From a checkpoint of a small transformer trained on Wikipedia: 6M parameters, 8698 steps.
MLP neurons of a small language model. Each row is named by its layer, matrix (gate and up: input weights) and neuron, and shows model dimensions 0-191. Each number is 128 + 24 x the weight over its row's rms, rounded and kept within 0 to 255. Numbers have three digits each. A neuron's up and down rows have the sign that makes its largest values positive.
Before each neuron's rows, "fires in" lists the words (lower case) most often at its 100 highest values on Wikipedia text that the model never trained on.

fires in: "and", "to", "which", "time", "of", "what"
L4.gate434:128153143141125129168129136140119107159154146114113136106103158128134076120133119099093160097142097171146091131126128156132152140106104168148114161097154160131103125155139162135134145108139148093170118081129147108158109135119115158117110129195107130085117133126148137124083125191202169112123108157134124153078082128122160119146089101119134151081091100130108132130144130107118131124152118135104156099117119172135090139107110120127121156088140095143101128153104148164142086131125142131102133126171074142166112123122107110140168149145141137133128149129122106169120123096145127114
L4.up434:174146139127118159133116129140117138152158143136122135105126142144137116127143133127104151134151109120150123177156137107111158142166135143104105203095125145118164152134119124131159123100128120145132122150135122129136099117127132099099128125155095111092120096149101129127138153152174136139141169108094129164142037059122157118145129122149116163095148140109155151137135104137121118162081164115124119109102132122130140081142116120144116104133169108099141137082097172147113110159108202129163092148122095114126113137168124146136147168150131158125147125142118139093107137138110159190

fires in: "of", "from", "at", "to", "the"
L4.gate366:121130125122126117116102167156105123132101150127076148115165095136121077113148165087158134129165177091143122099086136133110104184155142150134121135113109147158132127172109131121153158132142096143138122148186114103128144162174159123084105163126081143110159160100094121123124133110110117135134110167119143160128128112157107143140143096178113135137149106089184129143156145119122157159129147126161155161097167141121142141124162151163141115141157120153106105154101134162148155127147122123065111135099118105121121144113135153144160156154147120132108087121144136156129095112111122168
L4.up366:103134121163124153134126117112128154129103111119121183147145126109111094127147127127173139108142140116119111161112182123124166163091138135138126130087069105150121112093133111142139067093132113118131142154136129104103136173152127151159091106155150177095160135121103125152151149127167105115125108124120144102136141150135165110103126100140135112124092108131178115144143194130156118104128109149110137099135121140140110070104146111175174145153168144203118154120121103140101083147141108124115151132134111092160118103143134104132120111173140150153148122155122146176147114139138113095

fires in: "to", "after", "of", "despite", "with", "while"
L4.gate93:148117159194124108133115104126110120114144093124140143135152089148134112122156139114175141084162113132106123102174130142154092163104128139127159079125080082133137142090114104099145172075148112111152155123113125138100152115141175142087079143082130138120160132134138110126065137124117123110123151176073123101110105124107117133126135110121135144128135125095154130144100158102147063148123097120157116111082120128151098183135142101131147146131139108131091152124098137114150108141168103132140107116115123123128083138158103170125141120159121157098130132135129128155102139149107109113
L4.up93:131108148159153149157113100117112126155131091128135152104148087114128096094146119114120110092083084099129148094128108108143108159121104138143135104144132112080120105107122109089133122169147100121120141079158123153123147145120140135098070066127111141088100119198139141158120106135158138137129137119111144114123108076109103129089118115145115131122124130100141143138101113098150116152147089167151121113116173157156107161133108166119165121148141111137115114174112120131143087113106124118175119153098124111186138156135142114128082175124150127131112090175126151159139108138127126085

fires in: "that", "calling"
L4.gate490:114128132130084126143134099122124184142130126154141157113086083136162097132177116127116146145158167132136120178139163123145154091165177143147141153106127155105129136155131087162128146131102167148142116138098108119132096113140138117139112153110148148180164111133093158143175094105126132100122134107118142130113144071154136125104128155190118141129142120092175086135140125112137135157098092140159100154141134130100131119100131183133133141129123147185137139129144142112130116101133073120107108142150156125109120138144125177129112122107193106121158087155161096125133109111136143132
L4.up490:125154165105117142161074126142123147117120114112125116133097137124118135121112140140168100109112155098152103146116158125125132120115088128160090100087177132109150167094118107146123137099113129117167102099139145109101132135117098158129146153101130174138121117112156152114102120130165128159153121097111121118124120090127150097116066163133113157139110130102101094120097106098109115118132095166123076146163136163172134120087142177093128125100131148141158127104145144120132108144110096136097147125151105118132145193094194132102134145143190164154123130122106095136101152123149133162

fires in: "a"
L4.gate419:126134128101118142142115142118121159135185115109137131147116164126147144132144140147120112128144142143138138104143125066080161170100149108142136144101121108154135112120084084126125091109107094142165121142117131147144160081115103165164124136129127126151091142145100097128147101102151119162218105149085179106148106137127114141127147134141139179117104116131134167127111170114138164119121089134116116129134127132152154132143137161142105135100166118105114134093110137109135141149130091079127098097107122100131144147132083170162134173128166124148125108112172100093079163144114125121
L4.up419:094127094097124150130146112129113107168133118119085132124101127143141120144126102076066162142149108103159127122108115136146110103089131172151120134135098118125126086134080128164150159114113127147114132141094164109140128138130134182191102128149175097178130123160160111110093140116107111128146107087097129139094118122132154108140095138139117158141126113097123161142121187117172173151135139113149133110152132114115110121136119174135147159078142148148161120155140119137126113165085126099116123123125115129119141158127133153136130170162173110124104076116161133091139115090089150143

fires in: "best", "for", "of", "a", "outstanding", "and"
L4.gate15:103119087125111124097089198140109134124114132145166136136179158145116118138155117147138169119151113089108111115125149107119148141138155125134145130096138145152157130169134164120160157115135128093067165119110134102139138128085132136180137099146156141134133149122129122124138121141161135153145122109129132088122147111119155109147176112121107116155165101142113121163156114165160121099147135094151111175143153133178125120135094127160079093117140151134144118095159136090143122139154109087120132150114110102131091119138105180152129111101164098110104125176169109107137156154080150163
L4.up15:099158139130159125142079153121121149123123139117119104134133149101100131158142118154119163123082153136116115126090108125156117120134123159127147128124133137118175143115124155081124121129127123146141156129119111149115172156090141146142123147100123141122123087114121092173170079114123157108144209110145078107114122096146095153091127093104128127154149103174144098156124120157146094107147147122140151164109157141132135154128099185114121120140138138134134122084142140114104146141178170141119097140129108098106130126157107149149133127129181119168159103130174186109137114113081079133

fires in: "of", "to", "despite", "for", "on"
L4.gate37:173131141132114143127115119124131110131153149105088133135106095148108089101117143112141136093111152190132126121133103146096145096087142167131113147126099106142112101122104161141117105154140147111141140142099129108132161118094159130121142148122117119156134100063146113133107154134128107111123188113155132095087091149140110166144101143109137138150147117139123096188118114123135123143125145125136119137138107131136082137162078143170145155136079112158090131132146120099144131130134147130123143150108055083100142147138085119144165143142167126171075155128150149175121076130161148126
L4.up37:159145140081125098122111134096128122125130148092096113138145149130066078142122144122086171126107143156150162095110126110136138125108145207117156156169135157090118098144121159133130148097151126130143151134098160136132175154111098102124149154126103113149147116126129107137167150178108105106105130136123138112154111109097085149159114161118165172132140100135110134173135082100106116142157122125124096141122106123155139168172139109126121116158133114159091150164148131062144145154102140114087110161090089112117131130140133125146163090142152134148123143125143114139120114124130136095

fires in: "there", "of", "for", "the", "in", "election"
L4.gate485:122124116178135103133109119117176119109139096185158110144141165101131086162152116127168108161122178119135109130098147123102108094152132152067096099107100152105130094137119141157098151171149122184114100168143137164126109137134133125104172133126126131111095141140137079157157127099141112146105112171107125147129146121108147096153121138149121111181140114135093133120109129115154179129119106135164115148101133126166149160125093110151080098121127120137138144134116131147151177123122103116082123102121113129121137155127113133152165108153178149114175103159095148134135161113117142111
L4.up485:145173112138169107123115161117108125138075123180108129133137164082144143154145109125139125054138133138121136138126118138114155130136103122131102132130132136084112152138108123152119112136104152130127092154131120187151150121119097084137092149117132107128158116129129147137139152101177121133085124129101150147139131155092121093170162090131075101176186143108141117095153117140081133148130111116141151137121124144111115117116093139139085103106110110111110114167149112167166117096104130129088143085134072124081122143102095110128141162131145110100112155107112155128142160104144157105

fires in: "that", "to"
L4.gate240:112128130087104169160102139092116108129123118114114156100120134099092096107131121110043145126147152109141130102124143140129104057104144129142142131113107131119108163119105113109157163134088121142144109074112120117127125114125089125138095110141115121149155050115185190130155150115103166153157134104119123121116089121117147169114141156143085134155115106091131118141098120127119129131135128133143151148154149134154137127095119134151167093135108128128180117166142108124131125134107130165133145088106130102103150133129125137103139090099143114092066111114151122154102142096109129091
L4.up240:119152164168131091151108123139084129124146110096127099153117151141139077131165110144133123122094119163187115140160112121142133194148120152128150094143140125129127166174096121082067151143145124128117116141155136174088121145116115109159099093160142151128172119118126160160135138130148113139140103103085150155116124074122155125160128118133123112171115117118125114127145105094138121134127158163095114120128114114154184152134110118113161163093125193117126137135124144074147106149153089120131086100155112119137129110145144138139150151108157118105142103113154112174156123139137150140

fires in: "of", "in", "at", "from", "on"
L4.gate106:128142074116167095156142118156119153109147125136153098136165100149145063144149116137146128133135166125136156136163158140124128116126157153087114104108148095127142075117176134103159130090130123150119144132139098116147135143086090109098125129141173134087118162155147155098111120103131172148136119136138135125139135089122136132127115137148163094136079130149085139138088160127126132118128147111160119127089147116093127126084135139136132139108112156157128125181144130147136121090166170104163089129140159123050087115125126146122148123132137142190142116106141145126148128074161122131
L4.up106:096160161171170116119165138135146157147117122119151125154142148130173121113159159110162133130125140100115119088129082156092126117119087125102100081113082121156119143123166082134137150154122124115116148160147108128170086128109111119156142122127119109127124102127142170162102115103139103186124107151097136134119114132132143094115117099128159113119136135145094119120111128113120098125181154106174122105099141143148158167168139134109144112161132164140117118126103113144156117131139099164186065155148120146133106114089151084163154123160119130149159106127120146167109079100138150137

fires in: "and", "to", "of", "or"
L4.gate128:115164132157157168174114149165154140113138113203171100129132096141122083107123139147092151104110150166155123130183146120099088094090123125131124112123174159127111120110117098109084153134125142110125136118079101082105148109122110142104106104135122116138137100124100119133108116075150133100127161131133160079118107101134133121126173119161128142118092142133117148105124110118145127155107112143135115082070105119116102149121103139143148151109156136134118141149148106158173071116124109127163136084136108136113130114141095108172101126136134120118123151165102179138124124097124166137
L4.up128:126096123153078133131132108076136150159107151114132076161121146146156129118105084174114123138141108138130084133158133106112129134171140126132146184079120100122150158135149094102132084138155140136144097098107120155092137150098115123131154114107099111110154121108109104108106113099152124136111185133113117173169157123130134134162106122126094112123154127154128130125138108098148122147124150129126135156115106128124135116113150152085101117141130094074107125119127059160107168090105178137098140119113103099131160056149133124092098134161138115100135128135119168146108123122103116151

fires in: "as", "was", "and", "a", "been"
L4.gate79:116126116146132108089127140141144140141126139111136096112152166101149126132120165104184114087140148089141149099150112108176117163119147119159149107140114085148138132161116144126126102137155096119137118149094118136137101108155175191127109125121166105085116128115078105141115143115100081097149099140129175142167139134102124169123136115116119114124113126163164148089130122167121094150112122148128142114091131116103109114113140136161148124112107112093148092103130156177124139117113163133158104125100127085181096114139112101127111154159128145175093128120162147096098141194141151127
L4.up79:141108088130117106103141153123132114102151152074142119104097167122155132119127093135142104108142094095175116127136111146116175142164146167124122137128150124143130091105125184091162147114107087146135133136096140144137118140176137126143076091104144139105111120143114085149098118110115128141133116125120162123118135121134128152122142157125130120091144077172150141108154129111061116110099148144139156092138126116083119171090124125170124124094145158120098139145142145106129154116135123087182121092122132161158141098127092101121158136158124109142149117124131184132138163200110126122

fires in: "are", "to", "be", "were", "is"
L4.gate342:141118193119091120131138143116159130131128139111126175127162133136112114099166094110111153109124117148153110136181173113144096101141103154160139122111159120123111134099114137134139156125125150134173137101095143147142144066061117132131102127136112126145154135092186100119133187113128155149162141165151138139153119123119139145111132156075146131119136120088122102109123160131135147154146100139114145102128116139141099145142106134172141131101119101107163169156101141090136134149122154162136150118159112141113128101134134151140146109162132124105114134152146087098072155050126147093
L4.up342:167075082167118127133156121094115158099108126144122145100125120122113171086155167124120112136132095126147125088135062089101134160121107121155113146103141131149147100145145136170094129137131130139090152116125169166116138118107098091097137122129096143080090130151100160166181159111151123122167137101134142129162160113134137154097130121117135108109090097109145159085148088108115146104109088152101153112128084108151103134134112142142154127182108158157107136134122142061138156141124126089115134128110109097097138140121131128131128136125128165131118149152107128161134116107097143107

fires in: "was", "began", "were", "started", "are", "to"
L4.gate158:117111104102126125142161125096130140119099061132137149119111162116108130125145093121086120124098121132089131146107132139107099149164147128122103128105145124141132129108109149101146129166125108137099100127164114114152128117121110148114080160147111154130129135105132123156159127125112123138133159124136065107103099134110150144115115159159129197156134139141116143134093114151103145155142174162114142116141163136138127122065155089129105116067157100137122106125109170115105122201154176089137116123117146068139173095111142168115154151111106103115127102128174114148103136094137105142
L4.up158:147108100125122138117151132096119122111136103126095148120061107125129153115123121132106139133143110066148118090160106111090124140117142122105150155148130149116108137103108172083111117177119159141139117082177176126098139111158109158151131128138114142137110135101147117177175154108111116128133132115106111118125109118119157115111127144139140171141138107147176123063146153135139135170096103167143104154146143086094131171085121105110110135131142159167136158123111167098101137173136191151154101120110132102125139119087135110103105136105099127118129089095112141121097115138174125134

fires in: "one", "that", "each", "only", "a", "last"
L4.gate108:133170162083121153116156178116165153117154112138143121121105122146148118096121112125110128108115124099110101153097125132137129145134145141120117154106083116120155096164124134084119113158089153081147124195134085158149119131099130153112135132126111072128111179138132108117106153144115126149150120134144153170136162145094104160155127112172160116084114123147115138117147140147102135108174134128145096116164163132176076106134136132143126165086126149129088115134074139106140141108095127136101156137145134119143118145134107179110157155141157094112118125108143112166146132149111142187
L4.up108:094126128108117102160147110156087101138106113131129128088081138153141172164162090081124087113128109099163134107130126096113107102139126098110177146131159139099112154115169105116160153144153153161119137157113104172117148104064098107118175076117145142179135167103176080086110166119148148152124159106132153104145103160102139127128127131136125139131148140084123149142110156126117128131087165111126128112127102131118142110155121183115134107102138144115115148162094125131111137146175127107135112132119114120121123122170113106144142182122130114150152146115118112085106127103108129123